{
  "num_hidden_layers": 16,
  "hidden_size": 192,
  "num_attention_heads": 3,
  "num_key_value_heads": 3,
  "head_dim": 64,
  "intermediate_size": 512,
  "vocab_size": 8192,
  "hidden_act": "swiglu",
  "norm": "rmsnorm",
  "norm_place": "pre",
  "norm_eps": 1e-05,
  "positions": "rope",
  "rope_theta": 10000.0,
  "rope_fraction": 1.0,
  "qk_norm": false,
  "attn_scale": 0.125,
  "bias": "none",
  "tie_word_embeddings": false,
  "parallel_block": false,
  "init": "uniform",
  "init_std_qkv": 0.042,
  "init_std_o": 0.0,
  "init_std_up": 0.042,
  "init_std_down": 0.0,
  "optimizer": "adamw",
  "learning_rate": 0.00255,
  "beta1": 0.95,
  "beta2": 0.99,
  "weight_decay": 0.097,
  "lr_head": 0.00639,
  "max_grad_norm": 0.5,
  "warmup_steps": 281,
  "schedule": "wsd",
  "decay_fraction": 0.802,
  "decay_shape": "linear",
  "final_lr_fraction": 0.0,
  "batch_tokens": 65536,
  "max_seq_len": 256,
  "doc_mask": true,
  "train_tokens": 415500000,
  "max_steps": 6341,
  "dataset": "wikipedia_en"
}
MLP neurons of a small language model. Each row is named by its layer, matrix (gate and up: input weights) and neuron, and shows model dimensions 48-175. Each number is 500 + 25 x the weight over its row's rms, rounded and kept within 0 to 999. Numbers have three digits each. A neuron's up and down rows have the sign that makes its largest values positive.
After each neuron's rows, "fires on" lists the tokens most often at its 100 highest values on Wikipedia text that the model never trained on.

L8.gate153:498495541461499498441496488548450470482513521463521476502546482460491470512493448502524481468538523493478522485510494535476481525487500503522544450514472510497498540493473496489499461477470504499478505529544478526506479493521525509547488477533469522491527505488503491469518489488515443477482488528509520470512550496526473501478551512477509506485532464508508546444538495542467538519486
L8.up153:543489499534467498506473530480453465441468503502531470485501495496497478483484513517530507509500471480487482509498448519499503505512499485521530520521544497528517526472522485488494473453493475519497502487502473495483536520513521514482493508540513523492496487561545509487497473482540476505531521471484509511422556434548501491505535531499490547490501495533534510472528472513508559477508
fires on: " ", "p", " |", "ul"

L4.gate70:499504516494494528453525451541515504510480467494518486479519531525496528482480462526532471508503483481437526503454455522492467540510471476513487546534501486517478492475500506477474526532472479504496495519505515507507473517485528502503474481539508517470489498489482501483525530489550524502506483482512505499496519504533486514509517522496498482479493466487549524492511484484452464534525
L4.up70:505549510522503498492508502504506490522498504469522505496473538540488483498509490457492463513466485488482522480495499496480476484494488502511531492500426511513493503512532527540511502466490467513450497541482543496561479509471494519507504453540472501519531496497511496472502473471457481479508497516531517527446509520522514489398492498460474478557516493486515475471489501482508497459523
fires on: " |", " of", "ast"

L3.gate190:470466472548491512521510528522537515508475461490475524483486529488526484528469448493481529460485531543479495495518504526547512442507484499521525520483564508457461478505487510541522526473518537458499493539512484505456484525500541492506512499533509493495545523470477487553505527495504477477476478513503514457498543460527488502487534547533495529504514537521507546509533540513498462496476
L3.up190:540524529554501479530474490497508516510460480483515474503502466519469532510535509476528493493532476504488566494481458495429491509544488546517497541504515492528506521462504488541489546494476480466484501508520519522497545475488520493509506478520461530502471521515489518530483498462524485468523478529485484477527495517518496529469507484495487494514541535550474490493540464516520502452440
fires on: " of", "p", "r", "m", "com", "em"

L10.gate132:469500479500491533492506524489482556458525476454448478482506476467500501498525536485542486512518513502480509500525519524507516504510539498469475482526525541491494489541499493492488494477487481485515467518514540461520495507522544510514517424561487511529500497517551477498469502496487500452498531513496506539478536535519490468534467501555502497502562513494504557450501476517516507514485
L10.up132:486488530539557527483521481533479525474566488511530463496495494506481567544495506531511507528525523552500504513495487465485507518466441512545497498533440510512507474516510482453495483513471543496498518527472549485505537486532463456475493483496505496512509518473456479489493472500502491463485537521481519514513519508504538516463512505454493498481500535488503464496518486511508553515470
fires on: " S"

L4.gate210:497460508451488459517503478550498517546475456478450468480523485488484539541496500550501496509499490536465479514449483518494478476491452461513516496502505516505473502515504489480519550491470479499520521520480498504496466467489527520491481468490457511482509514544490464459509472513506515489483498473540484460517490495507480512480537483509504453490512491480543439499515479478490534533485
L4.up210:521463523500495536445462476498528517512519478494514499493470508516478544488516536553506484501543543502478489514511465480484492485449480500551499521542461533515464542504520463507473524514463519504515513473490504472473464507518523543539543520507479517491480493510485520484474502519504459504480505498500472521512471485462459442468474459495531491513512506526523485504510544496505502482486
fires on: ":", " of", " ass", "al", ")", "ant"

L10.gate450:497510488502483485474519482498513501499532472505522462468505504492459536497482514465517479487533498480474518508480517519433514516485479502459501522558486521551473531502510514495520512503505473493483536537509514487517466505518538505496519423528443470508537527486516483521526522518514497537491506502505483452496552516495530497496456470478500491493476494487489503472499470487424474498514
L10.up450:526476500492531500459494483528547512465533492497532472473494507506539529525470531490534462471506490468481515488509474493491512511486486515474477499538463512534496537495511490495507491557501505489478486467522512482524493503493525478491573466501478548449514501501522443535507529483468523533540496518486512475461520524531499490502470519528485525496505470479523513470511454493501466467457
fires on: " |", "C", "1", "yp", ")", "mi"

L11.gate348:496508517490533464534511504489525514480484510467527560490533468537517463483500533528513438480481468503479516500511496525519490479487491508518492463416504490481499495509457564476545542482501469455487516506448489456497488466495453513511502490518474487495531518492519471471516505479512508473451511511495506471518522507490515503460526506464483480527515522501526502472483489509480494510475
L11.up348:567476485537539509500508533474453491527504523479510484556536495511514528501515512483444520499506500485500486496494529494516517505533515478506480471525490471541504511461498490526532527481506489487481522514507482514498544513504567499486466534491542514516537473557518440504529504469497489490517535492496543532500477465517478501511485493498511511497504520512486520534528508499501522469522
fires on: ".", ".\"", "\n", "\"."

L3.gate270:495462507485502523496526475511525529523488485527507545487522502491445523477501428470476468478547499535483514501494538501453518470480470506448507484520483503479483508521489534506499478499451472498517548502531526477479493480508558490523488406533490471449476503467490479464507463521505465465515485529547514507550497494494521507516510486487548481465545511543494489501520473535433478507487
L3.up270:528502470473491541470497458524487533478460491564531527517474515499501503475516440480496476479532464528499502541494516458463523458533490508447495492508478516484516500522489498481458456505471492514538537482503499496461509478489525493490503488527530468469485520507479500444499491521551489509499501512506504499529486478512524485535462495461526512465510510510462501505506466522480487503516
fires on: " United", "t"

L11.gate107:452534515493503473489513469475502490482485474493544493506506501544521479591490460508532491482503515503473484479529502542516519510504540485519490498510504496533477497465470503457509509482520481497506508495517522528474494484507552543494510472489507473501559455490523538517491548465465495517521550517473482510530513519471468502448470454501518499472496498515545525508524513503526501556482
L11.up107:487511519499514522503514514549539535495493460539511534471505491502484503549517523509516512542517544516502515505492477487538540470470436526515471475524453501519504500488478529471464551524506503487492490459545485534529473518479474524540491513498536517527443506518498498457503485517525523472481495491506511500543502506514479494471461519493512515481520493502488542508509537497475479463517
fires on: ".", " most", " ", " =", " more"

L4.gate327:511464540518491461499502484515543493547475503494493506477538489520487501500503495506506450533530490500440541481482468525504512495499488452534493523523496527497486465532507502457496514532458514465483506509511514491486487494481491481521500457524493544475523495496482494509529478503462511485498463472509487475528476481505499489501536509520495470508462513444560506494538534473447490524498
L4.up327:515519502509459471507519495502502491525481502503574449499546478505472500492493478516557488504546456512462470480460485505496533524517493525558505491489497497468501475468478497483483522505480529451498545506469472497481536471506450503475518508462436532473526498501507506482487485461494441523526489497469493463514512464518489519486515462491511503449488472484484488454523507478479545483524
fires on: " of", "=", "ing", "ation", "-", "os"

L10.gate493:518494537516533472485489475481503506520475502479466491485510526496499476473481505527510503524508539499452435517489500528483495518514479538499499543491518495542527498528483517471496476513482452519478507489490529483498463529467480483490461503498541530486506503460512522494566488474532505506511492541494435487510522472484520475475558554508517510476510496536566459496534465471448488479477
L10.up493:509503478433475480492450494514521468585442461448481505488500478520505532519487489521503478484478489485475485488472542495487506516487473527496528460481533498464517497511517500516516555468509460478497512545466493506476447504511500525477507507548518500556495497496502491452503464501498506496510494451476491508504508502547541509446486523501510481469459485456535507481527470508490531512486
fires on: " |", " a", ";", " lost", " und"

L2.gate137:506511477518498458517494500509473492514506516551532519512510443511459497512485510520481500539523486498519485503482497498445523469500464503470492497481547499459494508520471512464504503513502484414421525498523522517491506530515482481480502468484447521492478490471506484457496524475510502480506506503437512496478490538509513489509496518502497468576501484491527524492523547459509535487468
L2.up137:495496504498501489458451478519509518469490499525518486501482454530508494506524519528483480464523496489496472526515452508475495465533503483562513511493491494486434526500480489487539452482487482482465506506512464463508513517480504500560454445516499462481456506454503494473468515449476513502498492517479457516543479508467496519559476482500529499506513504505495527504486508499453462503464
fires on: ";", "),", ");", "—", ":"

L3.gate81:505501512473484499510469492456511483517522471498517500444515462498542472502504471525489493524501504506502503500511493517520491484459506484516500488488485525504498455494493515475570525480492460536478470506505527529473499483523508525447526449479459545516485509463498517493481522478499499455512506521479537529527497524530553550499525501466510515483547532510491483475505481525526538441471
L3.up81:526530496492497526461502508450472517497478502489533514485493527483562482481485471519505509510492499502491534539472494492490482452529506508534508521506482544549498457487486498496554483496508482486461476520489518533481514542499489523478495464488480538505487499489529517447516523471545488472493527528513511496516461513523501537515571490490494527469498529524481510510476481511478534489479
fires on: " inter", " to", " Inter", " could", " took", "-"

L10.gate387:476518506510467559539555509531505550514492500469488529520482471509486524486473520544479482514481471493467532527457527521527491529490523481506479529486475549532504493512487506501534518533517448521458496501457545490501484512497513456505495515572471494477479488477503490479551529510535488534518498501535537450508558483491488501517477461492521500520517509529494523527505424472494527512502
L10.up387:525488475540507543480513494498505461479491507479526524535488482499479513477486527503567523513518493504515512458502484487493470481487504545499492521489461491502519470521522491519493524506504540528465468516522473520559481535485469490530554524522512508513508470478505506500493499456481503502543450502469505476556523465470487542468518467507493482504500465522498468488486519520513522497519
fires on: ",", ".", " |", "r", "7"

L10.gate448:503497494471520462488467486495495486512483490475500484460463469511504522510479505465530469563484462529502481479513502510529478513562486542533512510471496505495511490481504507502461499505421481522529520538479505528485499494493516540502508458507487570465492521523489482497541532475491503485455468462497485465457519484511500484500453540512500505542492505518538509520519524501530494525537
L10.up448:477495553501492499496464483493493519524491530461533487495502471551525487477453555448482481537516522445522489459500539529522506497515531498535500494539490480477499462467487489508518527492447527489466502540448535511468477524472531515513500467523494481520489534477508497511531480508549485494482497503526525461490527508496489482490483547507455496516524471474556505490488510480520465455504
fires on: " |", "|", "1", ";", " Team"

L4.gate367:467474519500539518485475508533551531475504511485501538475497495510529571524514468517473507499495507565488509492451498510444540505478498491509526471511488537512508543530480483464494523458488466508472472460479494500503484547526556513515530490543493494503501466499536520504476524523453504472505505477498515501472455508496491498523536477506507498510532528536520526477491509495461512512488
L4.up367:505479572514475501510503470483551525482490551492498532477481489469485452493494519455510521497506484523471487464503500487501500468466521488504545505469490500484566482492503514513433492513476520472484482491454485507503471489462512493531505508534520520472512460482490496490502492527499485504473485473520505489479497519518492463516478464520479516462515485502504482497474485470491532482537
fires on: " ", ",", "'", ".", " |", " of"

L12.gate369:461510496501489526516502449521511506476433547466507517491550471473448504513494517506501486497460457488533457498497503528508486545479456517487525474475466489493461452501482457511518542457482525495488527514467515491494456523463518507501484532520491527483505504441504501514503495521507521440517527512492521476516530494501493514456496523461531508512528524497536493531487466533459485510505
L12.up369:500543493513511445516450518524500549480516515463513522483502486481502528513522547571504509482533549521479486484464477515495477501483492464457504516486547521531538489509503501505518514495460440511463520471573491510501489474493515519511513524519513529495523502517514478523487508529487536467497474520569485468467538482486444522475484501465499498488537515489514520512479512509487513494512
fires on: " ", " $", "$"

L9.gate448:502478513518514541487525459450502478492485528502486526482570489494510489524464526479461473476505500542470529498477489550542538490480546501473503468461463482468485491504502505535448531475513502496439438530527525483501540497466493526483499528484517468517518466491495496492476541497523527486497513499506504491484537503461476500510527482514515476508555485463519521490465501504504500505535
L9.up448:472501475483474533508519515502521519497471446496509506499496522486514517504490513536511505517477459480525499482490484504509543516514505478487495505505527471470488509499508466497477540472490493493517492475463512465488486529516490498509497547498463497471473522507506505479509489504507498521516493537501509478555524559492451484537490527508507496537546438507568502427497436500523533548516
fires on: " sh", " cl", " Cr", " each", "r"

L4.gate271:502493494511526480479531450507511499458516441463490479537486503451522498454485485477496504503489476495469502517501484501544478529469504501541533496515508494501486540508501512465495471495531505557495559499468512471516514548488513553504500461524460539510529485524514513482501489460519504470487517538481518489550538523528513491525498537489511501482499524483504488507534439487494474500443
L4.up271:518524458531510465482499501494519543492494537487510486483477467532531540490522493442496491481493449508535520501480522509483535504511492492519504521481480533480449503513507525464529496468515490522509493544476493546504525528521481498518528484490504493505522527543459523481524498484480536507491499488476469480498498499464537473550451515492484499465520528453507492475526494433507525486510
fires on: "===", " ===", "==", ")."

L2.gate37:499479491466476521511520529479499499487497485521493535509526486481526510487450474493505508488497490511478478473493469527487521480465526467493498465497551469519496497502457521551492509503522482527499481495518511468486486489495521518507490456487462438478542490485520483506505505498500551470521551501487491534511501533489447514497472484522502522453473482459550497520547515515481555558510
L2.up37:506484514452491524515499556474490505467525484520497516541488486484509502493486505513471526487500500502491500466494445496514539483493516491482485451500522470545503504492456503514482530483515509533518496487530514486482472499506509487513500475459449459513552523493504512492500506488489566492511559486511516512541512542474473486490468508512472535466465495423512516529513502470543512524535
fires on: " sh", " Sh", "sh", "Sh"

L9.gate462:499453514534473495520548539522476474482483511498475544495507490484478508496511479432540457516500509513470501468496456526544562480519496481493497483485498501489486485502481494518504485540495477496501531493460517531487518491495487506487480530513481502512511480468512491474522500499483487473468500536530521455508499462479488491484509512468491450512478475477492484483544476504493585525549
L9.up462:522504497537538487566503517485480518497514510509518534526498474513480473483459502470484515495489491501512542557476491494497464477507500510526468473515515475454513460534487506517529532449494478433539494481495447435505487525474484501477490500451492486480532459496495489503506487470458520508507541490511533529504492507501501539523496502482504509524507500506488517494541528505516505483472
fires on: ".", " career", " life"

L10.gate338:509504497478530494522514538470492552475503452491463516484506505505543515524534483461517496477496508505512532512489492526491520479466499514519476460518493522486478515524467531461525517454525463458516528524470510459528504502491528501532475512536482541486524498495545485497507509519492495484491500464504526512484479495467527530525541540500517460563501490483516567498511516463493490493510
L10.up338:480505535461487494488511504499510455501551503497449476483536529499486544476477506501512537497497511520488520540494481481545467519498468476463487549498509515551486523503483482529487473528469498499504528553501535518474514489482489471508535473490529512494515468489451457508494461497520518501491515450507486516495488522480538483505516492555546528486509504509483514520514519489503471502565
fires on: ",", " and", "2", "3", "1", "4"

L4.gate162:484474497513505484426514510528549509497490458494530517519505504479511525478461468509506496576516487529456516472475485504519554549473509521501534480479480518492513546500487511511470536485446492500528474491446537529519434534488490516570439513534506517505524491483506512476503517502481465504484529493443477504491480476524463528476522475545497493490486491508520503463505478521453505531526
L4.up162:523509493466442514505524519486503541467503407489519493498516455501504485532520505509480485470472465506508492479544507498528487466472508553530494535531532506502462492515489500515459507491486528524496508475489499444531536526450496473474502505490509491518539504523514482531479514472491477501522456519484501480512460515466471480537504492513460481509500535471511532508496451481462492462491
fires on: " (", ",", " |", " ="

L4.gate221:485505494462524467470476480510469452483539511495503505512494495463509528509504497461519477495486556505485497540512448513516492514535493512525507509514463496491496524516499520525533513498500481495528503472509510538492563463497510507492500498520498499490452455471506506538553446501527481494504489473479516482553538493508481523524485519502539521463503476482498487467545466507536507552467
L4.up221:501483498508492482488512528501513480505525457495490539443515527505487511538510522483506555478479504531503492549476476487498472477507521506503506512534468491446462507468478497502481466446502529487497479481471543503475493541505506516472521564515525512528482493486524506500519511502495479490395521482493482539521542475493480495505508531470525511514463477504475498502542505522495505541521
fires on: " ", " camp", "ro", " Games", " Register", "ally"

L7.gate305:474460494524533497555487500478510474513522527479506516525521525528499511516526530444509482489489467506553517470454510541498502509483503507463506492474504530470474530506482509490534501486521509470460503589480503518505513485487475534540496492528484492512529464476500467522496518488500534460502510447507442500468521475515474503503488496527502472509474474507504568542515497564502474471512
L7.up305:516476521505483449533490469496474475473532523518502523470493489502524480453490469488510550530544505507501484491483484513490483526478511539518514488465479519514505509480495501520490531536511469554516521487516506494448527552460511489526522451509520500542545493467509467506460543522503478490541472476474496529539513482491457513480481496496510466527455520518498512521474521511495475490549
fires on: " ", "1", "9", "2", "0"

L9.gate436:482503575463487531501455488489527460499517486531461496510520528488505506513461531502503499499530447503457497475516518540506517514498525458538525485493495511499521491496488497508521506516477496478471493534530535498482487472559523499501479468511496467532472471475521458478519485477501489479500536498467452507505522526469504460468479505495521495488498477508492486480520509480502553488487
L9.up436:509494476510505530498524514503525529497534486523492537479468513469507535470487516504522539498497470498477499512512524495503509492467520453503543453528559490509514499491502509496526483533475533518518483534527489515500479532542499504477504467506545508559533509485501529512527547454498517451500502527514515512486486497477513452519490565516488512516457436511511496470524552494504488460490
fires on: "h", "H", "sh", "st", "ah", " sh"

L2.gate318:485431497513489479495522509533530507517534501476501528500517506477496516528499515519487511486511531516459485534510511513512484506491507469479503504533523496472493453510492476493528499487484443493505456496506500470503484517502481521507477469535476473491470451513535535501516497459477518461536536531500526504479508489490483483511508549537518512506533492569570513516494489448479545508461
L2.up318:468489524477510485506537514522494513500536491487526511464487498493479503503520549538483523471491541521496458535524450457538509496497506483500527493499543484507545471522479481487505502463497479498458468479489512465510521528507494550475480508509486492492466482521540524489489503446478503493540523531503547478522491480490489488530520536499507500502550477526500514493470479453504538519463
fires on: " s", " se", " res", " wa", " sh", " most"

L2.gate418:488472472489473503481489515525534464570505483502434503515495497491504521510463476513492472472540542521455517497513474506526463534477460517484544526473507523486480524499536496484528490488485438510465504477518483497480491535528530503524485506515478525472460494514477466513508466517512467487526505547496491482472551493505488509532556512535563528521493486513549510501500510519458478483454
L2.up418:511507467484488515458519506530525474515511513510453471505494473505489500492481482520490465476555543470507527513496466454526501505512505519478525550492457483480525492533540482465519497505487462488491470504526494528490517557514514505502507563502466515494527512541442504491501519494520505508522507533488469481456493535550491484514493553549537542528495453507530528520498538512545516463506
fires on: "ass", " as", " of", "rib", "Cl"

L4.gate197:524450515479498506490482458515504504516476456457540540445487488456471514524519489529507498525488525507466489510489466504485453495452477500503517498481465501528516506500495530511520513491476508518501532534518510512484459501499475526530478474508468497519462447481553465470506529474494503501489503511492488476504519494490504560488501484473572531432511548522491517505516460499466475475472
L4.up197:508465519436497478478476477493509485523554481542485519454499545493490511503483439462541538523496538523465540545501496480520500463541532481479460508469487471518477501563490489532520518493533464520470462486486517517481533545513512488508512489460529508470472498475553468502515469521518487469557489489492513476523484490463503521486500495509485494503520514486507523466471537539486517479522
fires on: "-", "iss", "t"

L12.gate390:514491527527495489521505464522545472512475517439487462512541477523480559526430519522517428501475482481530483475514488524485493502466474442505501502539505493501475523574489497518495528476515489459479534539492522471483522481514527509521469514512503491497522550502512506501472526502502471500498463501464515470501501509505503501484485492421528503492468483514538522484504475510509501500470
L12.up390:507541540479509478542524519541525540472530512509494465541466487506499460537509485541459483522533505492485518452553462509477462530490488500494501482515530483487494517500478538508496507516519493545491456459526550515470515522514530476471472465519499517519557517495549511467513516540501526488497459510521523483501480526470490465518485437511509504490530517481510536483506528519518515486510
fires on: " ", " (", "N", "\n", ".", " of"

L3.gate449:479535533518519539475536514480519496489530536533489495500521458466452484493485516541466483546524524512507506425537542540465490499486535508478452517523495511454462486494517533515533479523507498512523459481511531497502506475491465487517499494484480488476510534462504499512506464475523500460483518489500488514451443464504480519515529468545490455472516501481512456531437459507497515486495
L3.up449:525504513542513515532512455463494527464535459516545476478538514512485493470512481499475489524482473505506536518520479550471478509523519494535489474488535478518499471480487535489487487522447503468500499519533480483485513495530499454523537487507514489460524494501496483529439518490545509484489554503487530517489483480510469447532513536511497516518457473483483483528480534539463502523497
fires on: " born", " Democratic", "man", " From", " Business"

L11.gate352:480462506509506506483486473517539511483450529440478461524535494508495486548485491456502514477528493514430468518468558513526524489507510525472509491469507511485461461529506462518495539450455496501492524483503503511493533487505531509530516473481465481508516502532527493534488513541497489475522504531495463472490530485496480510465506509502445497520564477500502483487505489519513533484521
L11.up352:486518494531469517467452463514512522529477507470467455477516454513457519495525510494459495493512492527514503452528473495507499536514507512511574497476504536477481499503509493505500503499485496585487491483476532512505518498465529514501496498536510537503503491543467463504487505532514499453530507529495518530482508502504494477503522549484488503515550492501513507462503474524536539461549
fires on: " |", " at", " in", "ux", " ", " the"

L3.gate290:503471489463490514499472474519553481516518524464461508497481467543488503480490502527483473525505493452496478481535501512521511546507420533560483472517481489526488509474487519518523556500479488517485518482489547442523508519500490478478512509475504521522483508449469465524483505521489469514500461488514508509539509499463472545472489502491484530469522514510509493488496516483460500504474
L3.up290:511522524496531547504482441535531514530523542499512483513524493494478526503522495552469463559503484509520507433499466525468462548450515535537527485513478514524497513502488517496492526497476523527453524451486524529473544498510489492533486511489460501520500470463473486497510492546483511498508472471504516517549482517514471472469498537460496486510525480483511503495546499483507483501517
fires on: "\n", "V", "F", " of", "C"

L4.gate304:469486538475469482526540493543468499507508536474520502486529484473474478495505444529484520500483474494472527501531474507505500466505504477493517463516498499462490481541479470494476502485496506497543489510522523505478467532482524530501428476486496494503546534482503516513509515497532571490498493471544483515525485484521504536470493504494517475511522549462544512508528460484471510517461
L4.up304:522512488569511504534512505496511508492479524443477494496513487550486536472494522509512507481470522457469516513486500462521546481492485482515482518524592524455533510497518471523486424482483526467474527485482517471502509524485482527487477514474482485511496455484514513517502506525513534523463469462514521495564463494478472434494490503549482470498470534510513437482468492488497502518492
fires on: ":", " to", "ast", " of"

L3.gate318:477531545471483546505509506507600503508502521540495506520479459514519478505512486509475462506484486518526495481531510489509493489496494503493526463530512498480510487512486518464515514535522510464487492481462477504461505494497544541518496520481513511470476516514488517528505529479530498477486513500527499508510473514529511519468566546517571535503547520543517511471553471498518503525459
L3.up318:531462575517476539525497504540537520487514503529471459498521502457515501494498485491562504486523529489543502487449476500464478508522480511502543535504521492478505478476504484522461517535477475498493530479486487514516532497479536552531524494511533552483483506546493475519537494493548491502479518460483518497509472476549485488469467530494538503480517540528502461519541505492558546472507
fires on: " by", "0", "r", "m", "al", "able"

L7.gate475:511463526478534496503501494535499506505472542534521495511508495540558478480492486451456459505516477502522493464494468536514543511503503503549498476521486485485519525511482503504487511503488460486530508512488523498517487488492558538499523479470465485486512479484531495482498490513479528555529496475492505464483536538516494563499508492515473523474508501526522492467518490484558489494478
L7.up475:489504494510483527486514530518504542483519529524473513485493522505463463488535523489506475496539515492530483469502494502504483435477537490460564477484452501513450532517486530516504441545486517487561517517504510534542489480496478510467556502519498497528527489507470539486493496512487485491483499482529508505497474480482488505507497479546465489512514487488546497498481507482489565516521
fires on: "'", "\"", "%", "0", "ot", "."

L2.gate319:488429484499516494465545530536489504452513489443458484500505524486523516498500544537482506497501527519471501534493500526481492492448531463499524476548472538515523509503507489474513547513476498527539482512464536451541507538539463477494483499520471456516509510494524489522510528533477491457526527532503480507474529531483508501516484505550493500471500500536533476494499494511492526535492
L2.up319:484476471480522480436548528534467487463526484466486491518496553490512522482507541527479532499496517519478491528500506502496507497460539472485510481534473534522543513521502495461492524503512534525524501499462538457548489541537458472497505521503490488541501521480499505523513521528479508485545528537519474530480522534490496507514482508525475486486523477523506482501493492522526511516495
fires on: " s", " S"

L3.gate438:481492476498491495526502485470561483484504528452510546517516483538504504527509484463466466544472481516482496496472501523489523484469494504484507506500501520453479473490548483458507525508516494502505489486446480471513497539490492529544482494507493469536482508506507542493541514491488522486479510545512441544508510497473490539511483520502466480476509481511509484455540531524453531500482
L3.up438:529485519557463474503461496494531541456478499502528499517519512523519506470535470479548494494455497488529491499483483508505506491479496518533520494532486526481483471470465525551481486515486505504498537504465525525527526469487512453520453468546489491488515488508476512476493522524547506494463464469496509513496539470503517522561419427516507438504481492487455518532489483465511505504525
fires on: ",", " |"

L11.gate309:497471505537534457511557496501476516516499482479469527465493533532483487522488511473502447490531472494453509486500496529489463518490490492510509502453523483492468494536458501490512491455537464462512492553526528514502507527481470500514512497498467480454562477522514478499535488511468493521500547526540514500531504492558502509424471497499467478545510497508480506479515501509478532504511
L11.up309:520548484518539512547553489502466468561486546456497521526481502470501492485492545529462496501520473444522498503496486492505492483527483459517509524520520507509491470510478531493521470473518472533474506503503497492526494491484484458531508520529566485476501504505473527516527475513530479517509516496509547494485487524530514495517550514525501534526455516492469520508482504515528503537500
fires on: ".", " from", "\n", " in", " at"

L12.gate148:487476510505519519524532444530499510507502492495508493477507486451476523434437508523537486539472508490528481496512535511510492519479496484498535493481482492494498489465504490516529556444511522493516528462490503532523515480470483538485500500532503525478516512490477501530518478543465462500493524489481461511505527535537485533486501481507540519467500473528483490506528486521524515530511
L12.up148:523481518536501491516506501489482502502523482543500491532477471453515482534554466489470511529513525499509519504461447498489533493517449459516528470532469469537473484523502499561504466521469489508529436498530490535501539487503530471488479487542525509495488489522509502473494496513516551449518505511514501523489529496494449474518528477509482532454488476470460506546544463502520489481520
fires on: " ", " |", ".", " v", " Rank"

L4.gate138:473496499485541501473515482528529462445482495490501500532517487551482467471508481463474515482512490469465485518507493485506463490489510454503544496521517504486483495519486486520543512481518501502533523500503518552521483506532482522495531490536492462458484524495508514520495528462446498474545494493505500510469546519525513499499505551474525505511478467502523511494510474517489542506507
L4.up138:509488520507468538451507497553514495508512500524518493487454478504468532492529473505561473511524527489464530497465524507487554470514477463498480521482443471490481506490513497511506505517486479522496511518511467525541489534554505516483551516518460484490467529540487489474508513469492499538493468525510525495474519469541465529470513510508502488505546463528493479495503496489455523508541
fires on: " ", ".", "v", " sp", " Sp", " All"

L10.gate229:520496546486522481464523496510494513514513497472458454497503475456473478507508514501461511526519534476454477512498520540490461481510475490509512513521497495492549498500520515520497534472452477494526498520503508521477492542469521527570513493526536507482506506548546486509498493495512456537516525505498481466449530478524490502473507509497486488497526496544546509520543519537464537540520
L10.up229:521502517502528481479462509502509516468528527462487509495471516470522516521501535500505525514493543491504525466460530508542497517511491443539501468492492510546526512474511526565482488532495526499465472519512516513487471553496494458526493545488522486540470538477478476543522524511511526520508497537507452508496519488514515475458495518555464512508553512484486494525523543453472512514498
fires on: " |", "|", "R", " ", "0"

L3.gate189:481501486495497493530514514485498528511534546548473523496525493487537496497520506502445480532532508562505469458461519507476512477504487529497503515497506506467506477550483520494503507499509493447437506486524516493480495536515509523543472499521482484457496469495526495471518499464489507475490485535439492535490487491454536536516520547514537517545549505523504505474499483498503531490532
L3.up189:533478505504443481474490478498499466463501523523478490525515463536460480509510493507496499545496479511529497487472536511478541473507460534515490480486441536454500540504533471506477520457507506479556511494476509500502532531520502488502446506501532467507504516487502501477514498529516492470475525517521444489475495494452506506536508490505475500500557499538576486451511477468482504506509
fires on: ",", ";", "),", "—"

L11.gate136:487498518510489544547501521527505526536564488500492505476478513481511477515488545468480487579465508480481555492490518498489508493538475500469459471531484510512460502514493535495520514506496483458476483474458494497517456542543514515509467507525485503482528507482523491524505507450493474475467476525467519531529506507465481505498491493527541511531467485507497490499555500504493530506502
L11.up136:513525526515496485513501518454469509493515484511513542489508503472508525482516508546494509491503481505539445477479468493494547503510489509507505522517545577491517471492508496500475523477490488524525484529528533553488506536468552479507504558537492502465489485484502522434482499513494507530535503507512509516458481502512516539497557495520474464497520476501506491477513496489493537486486
fires on: ",", "\n", " (", " Y", ".", " "

L9.gate177:493488507502537514515458522494530486537498452508476521485496514473468530498471525426516509492506514513445496511496494496497482422498543507525520489484487497488487479493455492469509506509459478472485496512479532508503511512519476488523482505507507502468508492462548480513496481471481478464502526466515501518523490504484508481507492518536526484535484525498457486491505454444474478468560
L9.up177:483473539553505540494490484482472495504502498511488535469560488466525487502478497482547495473525447463475480523480508492492495487513513487527482536496516474525521436500472504525494511533506484475486514545487527482493502504460496533503528492526490499487432496479567455490491543496504499481496518491502507526478508542506511494513476509490444501517525494538499519469532490481495465471526
fires on: " (", "\n", " and", "—"